Weights of a small GPT-style language model, trained from scratch on English Wikipedia: 7.66M parameters.
MLP neurons of a small language model. Each row is named by its layer, matrix (up: input weights; down: output weights) and neuron, and shows model dimensions 0-95. Each number is 50 + 10 x the weight over its row's rms, rounded and kept within 0 to 99.
Before each neuron's rows, "raises" lists the tokens whose logits its output raises most directly, leaving later layers aside.

raises: "d", "win", "in", "gar", "m"
L13.up9:43 48 47 55 60 58 44 43 31 35 48 57 54 50 36 71 46 46 47 54 71 46 41 52 51 56 51 68 47 48 55 42 40 66 61 49 55 63 36 46 40 60 65 38 62 37 59 60 39 45 59 54 67 53 55 66 49 41 37 63 72 30 41 40 53 51 69 57 47 45 58 56 64 64 53 53 73 45 49 54 36 47 68 45 43 58 46 46 48 53 54 52 43 44 49 48
L13.down9:38 35 56 50 37 53 41 45 56 65 39 50 29 42 39 40 27 73 61 82 40 62 40 49 58 46 55 49 55 54 70 49 43 61 49 48 47 37 43 60 61 37 43 46 62 24 58 69 42 52 40 33 56 35 45 49 60 41 46 59 52 47 51 71 42 50 60 65 56 64 60 42 60 64 65 62 65 61 43 46 45 51 63 66 59 62 48 52 55 42 71 45 50 47 57 53

raises: "s", "s,", "s in the", "s (", "s and"
L8.up98:48 49 58 60 53 48 50 45 57 41 41 37 46 37 50 51 44 34 52 47 56 63 52 48 55 49 75 58 64 38 50 38 31 37 35 60 52 44 69 55 56 56 49 48 59 60 59 60 60 48 66 52 49 52 61 54 60 60 60 56 27 44 24 50 44 54 54 65 65 54 59 30 41 52 55 58 62 48 45 57 66 65 54 65 45 51 42 42 38 47 59 30 39 52 74 50
L8.down98:42 36 43 38 40 49 40 61 57 51 53 43 40 51 47 26 37 45 36 28 51 41 51 53 58 55 51 63 54 49 42 43 55 52 46 51 53 42 59 33 70 54 53 40 51 58 50 48 70 47 45 46 51 36 49 69 58 50 67 41 46 57 57 46 29 62 53 54 48 56 68 66 61 47 53 58 31 36 55 46 54 50 68 55 49 49 58 46 58 48 52 28 54 33 56 59

raises: "ently", "re", "k", "ru", "on"
L8.up269:57 67 61 45 39 44 67 44 49 42 47 51 44 63 38 62 70 52 53 48 40 48 51 53 46 54 49 49 33 41 49 45 28 43 38 45 58 57 58 43 50 74 38 30 42 51 44 57 47 50 50 59 57 46 64 63 62 67 49 32 40 32 53 50 74 47 57 46 43 54 42 49 39 48 55 49 39 48 55 63 45 48 44 56 52 49 45 46 36 58 49 49 63 48 42 40
L8.down269:69 51 46 35 37 58 52 43 32 64 46 50 36 53 52 72 56 64 64 60 30 59 60 62 45 47 71 39 38 51 35 53 46 45 52 52 65 50 57 40 52 56 51 46 44 41 41 50 48 50 44 44 54 35 71 59 56 48 52 60 57 49 55 40 51 52 45 37 44 58 55 61 56 47 51 55 20 50 60 40 24 42 55 55 42 56 32 43 39 58 43 37 61 26 40 42

raises: "ure", "ural", "or", "ure.", "ures"
L11.up419:62 59 63 42 50 51 54 76 51 60 55 44 65 61 55 43 55 45 52 43 53 52 41 55 54 61 51 57 41 47 49 44 34 47 59 39 55 50 50 55 56 40 34 60 52 54 61 57 53 26 49 34 45 48 52 34 58 46 33 57 40 62 41 55 76 59 46 47 46 54 70 44 42 56 58 56 50 42 33 47 45 47 53 55 49 54 52 43 54 56 60 38 73 46 50 66
L11.down419:35 46 55 33 47 40 36 58 50 56 51 57 44 44 74 55 44 40 49 64 52 61 44 35 60 55 56 51 47 67 38 65 35 47 44 46 26 50 60 42 27 55 53 53 33 39 43 52 48 45 52 43 32 55 37 41 57 56 45 53 51 31 38 67 44 44 42 62 58 70 57 50 48 47 39 43 36 49 44 59 54 53 50 26 54 43 48 66 60 43 54 77 54 35 57 59

raises: "s)", ")", "),", ") and", ") ="
L14.up306:61 46 59 47 42 36 48 53 43 38 50 37 59 58 53 36 48 55 49 59 34 54 47 55 51 43 47 51 40 45 38 45 54 52 48 46 60 62 62 55 66 41 64 43 59 42 45 46 58 59 61 61 48 52 50 50 50 69 41 46 67 55 38 61 57 57 66 54 40 61 44 64 46 53 36 45 49 42 40 39 47 67 57 51 61 59 40 45 36 45 46 41 51 54 67 60
L14.down306:49 56 39 50 44 41 41 48 43 28 62 34 56 53 52 50 43 52 57 49 39 58 51 53 37 55 65 50 44 50 41 67 39 48 47 53 36 52 63 48 50 46 50 49 62 35 31 54 49 47 50 60 66 50 45 52 48 67 46 36 62 38 55 44 56 56 69 63 32 62 48 58 38 61 43 47 45 51 71 46 41 50 53 52 67 54 48 45 52 48 59 56 72 55 57 63

raises: "ome", "uch", "he", "any", " Total"
L13.up231:59 37 56 66 56 46 68 66 59 42 30 60 54 59 31 65 76 47 48 41 36 52 48 48 74 61 46 69 67 46 57 49 38 73 47 54 52 46 66 63 42 74 52 46 62 52 48 44 46 48 43 52 69 56 46 45 47 56 47 46 51 48 48 46 47 40 63 37 28 42 57 49 61 48 49 54 50 47 49 67 44 46 54 45 39 29 53 65 61 46 58 47 55 38 53 56
L13.down231:34 64 41 55 69 63 26 38 63 67 59 52 45 55 36 58 49 40 47 56 41 49 54 44 54 43 46 65 32 56 54 37 51 56 62 52 66 45 66 46 44 52 30 38 57 44 60 46 54 50 12 32 41 55 46 43 48 48 57 73 56 59 41 59 44 66 38 51 48 47 71 63 43 45 60 50 34 56 38 50 54 35 48 48 42 56 53 56 54 49 35 56 35 51 44 62

raises: "ually", "age", "ual", "ages", "es."
L5.up517:70 64 56 37 41 28 61 56 60 50 54 49 54 52 25 71 61 47 75 52 46 55 60 68 48 35 58 71 45 47 46 47 39 59 31 70 51 65 40 48 55 61 42 64 50 53 53 31 40 54 41 50 58 45 61 52 70 45 55 40 46 56 59 56 49 41 49 60 42 58 52 60 53 49 45 43 38 49 47 33 41 47 68 40 44 46 55 60 43 53 61 44 46 31 45 53
L5.down517:58 54 44 33 45 52 50 60 52 52 34 50 55 59 58 61 66 67 52 43 54 58 57 69 65 37 47 73 54 46 47 48 35 33 37 56 57 54 48 44 66 56 44 32 44 47 41 51 50 44 51 53 53 49 60 50 53 37 51 44 58 60 56 67 51 35 42 56 29 57 28 63 51 44 56 58 41 38 58 51 49 60 67 49 62 40 52 44 74 41 56 44 41 39 37 71

raises: "ley", "e", "e.", "ford", "e,"
L4.up1:61 53 45 50 39 57 57 58 40 42 34 43 50 49 61 37 44 46 63 58 66 59 65 51 50 64 62 53 58 47 41 57 60 52 49 48 53 59 36 52 60 51 56 48 40 38 40 39 44 37 46 48 45 63 69 52 64 47 53 46 39 75 52 53 34 37 42 47 81 49 55 49 43 48 35 56 64 50 54 64 54 50 45 50 57 33 55 45 29 61 50 57 51 43 69 41
L4.down1:50 56 48 40 42 59 45 69 47 65 47 49 36 67 63 42 49 25 53 65 53 64 53 52 48 55 56 50 50 36 64 34 50 45 30 68 54 38 56 35 48 77 49 48 49 51 59 39 47 55 56 58 49 31 55 47 53 49 59 49 37 52 45 49 48 55 52 68 41 47 36 36 42 45 64 53 52 56 54 48 45 41 49 64 29 55 40 39 47 47 72 38 35 48 52 47

raises: "ers.", "ership", "ers,", "ers and", "ers"
L13.up113:62 49 55 56 30 32 52 72 66 54 53 38 55 43 45 50 53 45 45 39 38 30 53 39 45 51 51 52 46 45 67 40 39 60 65 42 63 61 54 74 50 79 66 41 53 54 48 53 50 46 43 46 46 69 34 29 40 59 42 64 49 46 56 44 49 37 50 51 50 30 54 61 51 63 37 55 53 44 45 49 55 58 65 67 44 43 60 60 57 57 52 45 50 51 41 40
L13.down113:51 50 45 39 40 48 56 51 58 45 84 59 57 45 48 36 47 58 53 35 63 45 26 58 35 42 55 48 38 43 68 60 58 53 52 66 47 42 50 47 48 55 49 48 43 56 62 29 55 47 40 60 63 50 60 63 35 37 54 41 59 52 61 54 43 46 61 45 33 48 58 50 57 38 52 61 50 34 46 49 54 30 59 33 47 42 59 42 54 40 54 39 57 49 43 47

raises: "n", "na", "c", "ny", "d"
L13.up72:67 66 52 58 40 44 60 59 66 49 49 53 61 64 54 55 48 53 61 36 45 66 56 70 49 66 61 55 45 42 48 41 39 49 31 61 55 39 58 52 57 47 67 46 40 36 57 44 46 37 43 44 58 50 55 39 57 50 42 40 57 41 55 54 57 51 65 22 53 45 53 51 54 54 58 50 54 44 49 43 49 35 53 34 30 58 60 43 47 70 54 51 66 43 47 53
L13.down72:39 58 56 45 43 37 56 60 41 60 44 46 34 52 48 45 52 40 39 35 45 56 43 86 49 28 59 63 49 43 69 50 26 67 52 54 48 57 59 55 55 58 55 64 32 54 45 60 48 53 42 59 56 32 52 48 52 54 37 33 53 67 36 73 51 61 55 71 68 58 61 50 38 52 55 50 33 57 61 39 60 39 45 53 45 49 58 52 37 40 37 48 51 49 55 56